Part of a small language model's weights: MLP 2048 squared ReLU, RMSNorm before each block.
MLP neurons of a small language model. Each row is named by its layer, matrix (up: input weights; down: output weights) and neuron, and shows model dimensions 224-287. Each number is 50 + 12 x the weight over its row's rms, rounded and kept within 0 to 99.
After each neuron's rows, "fires before" lists the tokens most often just after its 100 highest values on Wikipedia text that the model never trained on. A number after a token or word is its count.

L5.up1720:52 80 51 39 31 46 48 45 62 45 77 45 56 32 60 52 59 52 45 46 54 33 53 70 56 53 76 60 60 46 55 31 31 46 71 45 56 43 50 62 32 57 43 48 40 41 36 43 45 59 51 57 51 42 64 64 60 26 58 39 48 44 44 64
L5.down1720:53 43 27 47 50 53 59 40 53 50 58 80 60 42 51 57 45 52 58 49 49 48 68 40 56 33 51 35 31 64 40 54 59 43 52 52 56 54 47 52 67 52 38 58 53 52 42 52 34 47 56 33 75 35 20 54 71 27 40 47 55 49 53 51
fires before: "===" 28, "==" 19, "====" 6, "| " 6

L5.up93:42 66 73 50 42 40 47 56 56 42 42 60 54 35 30 48 72 60 35 60 38 71 47 71 27 37 64 61 36 38 66 51 55 39 64 66 63 35 47 34 49 43 60 54 42 52 55 39 56 42 54 52 53 36 59 54 25 66 75 34 48 41 54 61
L5.down93:56 70 29 83 70 52 45 60 51 44 49 47 35 50 40 48 42 36 35 36 26 57 57 37 35 26 51 57 37 32 52 26 47 47 53 52 46 47 36 34 42 51 42 60 47 48 49 62 38 44 59 61 60 57 51 51 49 54 56 53 52 55 51 36
fires before: "in " 14, "as " 10, "by " 9, "for " 8, "with " 7, "to " 7

L7.up1916:37 65 70 66 41 46 41 46 52 62 34 54 66 62 21 42 47 75 60 59 49 49 47 54 60 50 59 67 37 41 43 46 54 55 52 81 55 66 41 42 43 56 66 48 48 54 46 66 50 41 65 65 48 31 34 56 46 70 30 63 40 65 67 26
L7.down1916:56 47 55 67 47 56 69 60 31 63 39 46 51 60 25 27 49 48 34 46 44 46 38 48 40 39 41 47 53 41 41 57 58 78 47 71 51 39 40 53 46 30 55 44 57 37 42 52 66 52 40 67 46 27 43 62 65 47 43 60 37 53 59 32
fires before: "from " 45, "by " 8, "in " 5, "to " 4, "as " 4, "of " 4

L7.up1811:52 48 21 40 60 43 64 29 53 48 49 63 48 58 53 37 30 58 64 61 56 54 48 34 43 46 54 39 45 47 57 58 39 65 34 44 58 55 46 63 43 45 39 28 31 54 29 42 42 60 51 55 67 24 65 61 41 50 42 43 41 80 36 36
L7.down1811:47 37 51 49 45 55 71 33 31 69 61 65 24 48 63 55 33 45 71 67 48 23 46 65 66 49 41 48 48 38 46 31 52 51 37 32 39 47 31 45 47 44 33 37 47 51 50 48 68 45 45 47 50 37 62 57 39 48 39 62 44 48 34 54
fires before: ", " 32, "\n" 15, ". " 14, "'" 8, "." 7, ") " 5

L5.up1309:39 43 46 44 54 31 54 58 50 61 41 56 53 43 37 57 59 49 38 39 27 53 61 56 44 59 43 45 69 50 33 37 33 41 37 50 54 57 58 41 59 67 55 62 49 63 51 48 29 61 55 43 59 34 44 55 39 48 41 49 69 47 40 27
L5.down1309:70 41 37 88 51 42 55 44 67 61 76 32 54 62 44 37 19 40 48 57 54 60 36 65 30 40 55 72 39 49 15 39 61 58 43 45 46 57 27 52 55 53 42 51 47 35 47 51 56 34 46 36 25 62 60 55 44 47 59 42 46 52 40 52
fires before: "| " 82, "|" 13

L5.up1614:51 91 36 30 49 40 39 52 33 55 69 27 48 51 50 20 45 36 69 42 65 50 69 49 68 68 52 38 64 46 50 49 46 31 46 69 42 53 61 51 46 45 57 56 40 37 22 51 45 81 66 53 41 56 52 58 76 53 62 58 45 55 44 52
L5.down1614:49 39 26 78 51 63 22 46 70 44 56 50 42 52 32 66 50 52 43 40 64 55 51 42 48 40 53 46 56 49 51 55 61 56 51 39 57 64 46 57 45 54 45 47 80 61 61 52 49 40 45 30 38 43 55 56 60 44 52 53 41 57 57 40
fires before: "| " 68, "\n" 20

L5.up1124:53 51 46 49 43 47 54 49 39 34 34 53 56 42 59 37 46 38 56 51 32 51 50 49 61 40 55 65 50 61 34 26 63 44 47 41 61 67 56 48 32 57 54 66 22 59 56 48 54 59 45 65 44 57 58 66 55 34 25 37 55 35 46 40
L5.down1124:51 62 45 42 52 31 62 48 56 82 43 60 52 67 64 52 32 49 40 35 54 35 52 47 55 73 40 42 59 39 38 55 51 25 56 56 46 44 66 54 40 58 58 52 40 57 34 53 46 66 62 47 70 52 25 46 40 61 43 62 74 60 55 49
fires before: "| " 57, "(" 5

L5.up410:34 47 44 55 34 48 72 73 40 62 76 49 49 45 58 56 61 49 69 69 39 36 44 48 50 48 53 44 30 52 39 32 43 72 38 30 52 60 63 46 32 57 56 68 34 35 56 59 51 51 53 58 38 47 79 53 41 43 26 59 53 52 54 29
L5.down410:54 49 40 51 48 46 47 64 30 36 56 46 48 54 48 35 73 47 67 44 72 47 50 58 50 59 51 20 31 57 40 61 45 44 74 48 46 62 29 48 72 45 38 48 56 46 41 31 50 61 46 48 61 53 38 53 49 80 53 57 34 39 65 43
fires before: "| " 81, "22 " 7, "|" 5

L7.up1160:44 79 37 39 30 37 73 53 56 43 47 49 43 41 59 40 33 45 51 58 34 63 39 40 39 69 56 38 47 39 57 39 46 46 31 58 52 64 57 63 64 46 51 50 58 43 40 55 38 58 73 51 73 28 67 45 51 56 70 34 50 70 52 47
L7.down1160:44 43 59 53 67 76 55 55 44 64 51 56 40 47 48 61 53 37 54 48 32 41 42 55 43 59 30 54 46 69 40 34 59 66 35 49 27 43 43 46 56 44 47 68 41 48 38 42 70 63 37 66 49 58 63 61 47 52 58 52 48 62 45 52
fires before: "| " 37, "|" 10, "the " 6, "to " 5

L5.up1176:51 56 54 71 41 63 34 37 36 43 47 41 69 50 61 47 58 52 62 65 62 60 37 45 38 54 52 35 58 56 18 51 40 53 58 61 58 40 31 42 47 37 53 60 12 55 78 40 36 57 29 63 43 48 69 49 73 59 61 28 48 29 44 31
L5.down1176:56 47 49 50 37 30 67 52 56 37 46 57 52 62 43 60 49 46 53 49 39 34 42 28 67 41 62 56 23 39 59 33 57 49 68 64 55 38 64 50 41 26 51 66 43 47 56 57 43 60 64 57 36 56 45 53 40 53 59 53 68 54 46 43
fires before: "| " 47, ", " 12, "|" 7, "(" 6

L5.up524:48 54 48 51 44 30 55 59 52 43 37 47 62 41 39 44 66 60 68 58 38 50 52 49 40 53 59 41 47 45 46 51 19 60 65 71 53 35 47 58 37 61 57 61 29 39 36 38 28 51 57 57 59 50 45 60 63 63 55 39 66 44 42 47
L5.down524:46 36 48 52 63 78 57 62 36 37 60 37 33 37 32 66 42 47 59 47 53 72 40 53 51 30 57 54 43 50 61 47 72 61 42 61 43 55 59 53 38 50 57 71 44 39 63 56 48 44 33 57 46 35 64 78 54 56 54 44 45 51 41 29
fires before: "| " 35, "==" 10, "(" 7, "|" 6

L5.up881:48 71 45 39 37 37 72 54 44 56 40 53 35 45 64 33 59 54 46 67 46 38 63 42 61 65 55 52 47 51 34 50 50 42 54 54 61 49 48 38 43 56 51 63 31 52 36 31 56 55 48 70 43 62 30 67 38 56 67 50 38 46 38 32
L5.down881:64 41 47 61 54 52 08 44 46 61 47 53 82 43 35 58 32 54 50 44 33 65 64 54 60 59 35 25 70 60 37 48 65 56 42 46 57 71 54 56 59 39 43 23 45 30 66 62 39 52 42 47 58 49 35 25 33 32 53 44 48 46 43 66
fires before: "| " 43, "|" 11, "(" 5, "200" 4

L5.up229:23 45 58 53 47 31 52 39 69 68 69 52 44 38 56 38 36 49 41 67 43 53 43 56 48 55 71 39 42 58 38 37 47 48 41 48 67 37 53 33 55 48 55 42 46 64 23 36 31 43 38 74 69 43 58 45 45 47 59 68 57 45 47 13
L5.down229:69 44 47 52 51 53 41 70 45 61 42 49 62 48 33 63 50 45 57 40 64 42 35 56 41 48 53 42 46 41 55 26 70 46 57 48 29 65 24 55 57 44 43 45 45 34 53 51 47 67 41 50 43 64 58 42 60 56 46 53 40 56 22 58
fires before: "|" 22, "| " 18, "m" 13, "2 " 6, "13" 5, ")" 4

L7.up1608:61 49 41 69 49 39 58 46 71 61 56 41 43 45 49 53 45 58 49 63 56 48 54 34 50 36 72 57 54 56 68 44 61 49 69 40 48 61 55 36 39 42 51 55 40 29 25 49 41 70 51 47 59 32 57 64 61 33 38 57 42 38 30 40
L7.down1608:81 52 47 63 34 56 54 51 54 36 48 53 43 43 47 64 38 65 49 52 76 38 45 50 25 53 40 42 57 31 46 55 64 47 50 37 36 46 46 58 57 36 69 48 45 42 32 45 48 58 65 50 48 37 63 69 61 44 23 42 35 69 40 31
fires before: "| " 81, "|" 18

L5.up41:43 55 44 43 47 49 41 56 45 65 44 37 44 33 49 29 65 63 70 60 65 38 65 44 51 63 78 46 33 46 38 53 46 50 71 66 51 45 67 39 34 48 43 47 39 45 35 64 66 70 57 54 44 55 35 55 47 56 68 58 43 50 51 58
L5.down41:40 50 34 63 66 53 56 44 49 32 56 52 43 80 35 51 52 45 33 37 63 68 59 63 48 42 49 76 63 65 49 55 53 58 50 42 49 54 54 39 43 59 35 57 41 76 64 55 34 56 57 30 34 36 45 58 73 44 47 52 42 79 36 52
fires before: "| " 94

L7.up1566:22 46 53 43 52 57 72 46 48 50 64 58 54 47 71 33 59 34 57 67 46 37 49 92 35 63 67 45 54 50 64 67 48 35 58 51 63 55 54 56 57 57 48 37 45 35 64 35 44 75 79 59 53 28 75 66 31 66 54 43 57 55 31 55
L7.down1566:54 74 48 68 56 37 48 33 30 60 57 62 73 44 29 28 59 57 49 53 49 50 42 47 59 45 55 57 36 47 34 50 28 54 57 39 41 65 49 48 82 48 80 36 63 67 41 44 42 76 61 53 70 46 50 48 50 44 53 26 29 36 54 41
fires before: "in " 14, "at " 12, "for " 10, "with " 9, "as " 8, "on " 7

L7.up1666:50 58 48 46 46 52 64 45 40 48 25 27 63 65 32 51 59 76 62 54 61 51 56 42 41 38 71 38 58 64 66 58 38 45 44 54 68 68 79 46 43 40 48 30 55 47 51 50 52 42 46 62 45 48 46 55 72 27 45 50 38 79 41 58
L7.down1666:44 15 42 36 42 44 43 41 38 61 54 39 38 38 57 52 56 47 21 60 41 41 44 49 44 46 55 43 72 60 54 52 48 67 43 43 47 45 34 77 58 35 58 52 39 47 37 60 18 30 47 52 39 43 42 50 55 39 52 47 48 50 57 23
fires before: ", " 18, "is " 12, "are " 9, "was " 7, "were " 5

L5.up1247:36 41 41 52 47 41 49 45 32 54 64 30 20 46 50 42 46 49 68 50 48 53 31 39 48 52 36 45 54 49 52 43 62 42 55 44 39 36 57 54 35 36 51 49 46 30 20 51 54 81 55 55 24 54 58 65 35 66 72 52 54 60 49 65
L5.down1247:42 46 47 54 61 74 53 64 51 40 39 65 46 42 52 44 53 43 52 48 54 52 61 53 42 44 48 54 55 59 38 55 59 41 60 52 36 57 41 51 56 44 40 46 70 45 41 39 45 39 62 52 53 44 57 51 42 48 56 49 61 56 55 41
fires before: "\n" 44, "| " 40, "\n\n" 13

L7.up36:25 37 33 51 53 45 38 44 51 46 34 63 53 39 47 48 49 58 48 65 48 41 52 50 39 51 58 21 59 43 50 58 41 59 53 61 52 44 53 72 41 26 55 41 46 55 27 54 55 52 36 62 44 35 53 59 31 61 63 49 47 65 52 36
L7.down36:44 49 62 46 34 71 66 31 68 46 57 56 24 38 56 61 25 42 62 57 22 44 70 64 54 29 58 40 37 58 53 29 51 75 42 62 43 50 47 39 48 59 44 52 49 54 46 42 69 46 49 55 82 54 51 36 58 57 42 50 58 51 53 69
fires before: "\n" 22, ") " 18, ", " 14, "|" 7, ": " 7, "| " 7

L5.up887:50 51 30 29 57 52 51 46 28 64 65 36 52 31 48 29 63 68 53 34 54 50 58 39 70 61 43 64 64 56 30 42 57 50 48 51 38 46 56 56 27 42 51 24 49 57 43 52 40 37 53 58 23 37 73 63 58 59 74 40 50 64 53 58
L5.down887:58 62 40 45 54 79 50 53 47 38 44 53 46 47 49 43 46 47 51 48 56 57 57 52 53 59 53 61 49 53 41 57 48 51 56 49 48 43 47 48 44 50 53 43 63 34 47 60 42 48 50 49 42 35 46 68 56 44 52 40 40 61 59 46
fires before: "| " 66, "\n" 22, "\n\n" 9

L7.up1528:51 58 57 51 49 50 49 55 47 70 45 49 47 47 54 48 60 47 59 56 35 66 48 58 57 63 52 31 48 35 49 21 25 56 41 59 39 48 44 47 36 57 58 20 56 52 42 33 55 60 75 64 50 49 45 53 56 77 55 51 44 53 47 71
L7.down1528:56 64 64 66 36 55 63 37 23 57 59 38 41 49 52 61 45 34 35 52 18 64 51 63 45 34 51 33 49 32 32 41 47 56 33 54 26 35 26 38 63 50 59 48 58 59 52 53 75 47 51 53 49 59 40 33 55 60 54 55 64 45 61 49
fires before: "with " 37, "between " 10, "to " 10, "in " 4, "was " 4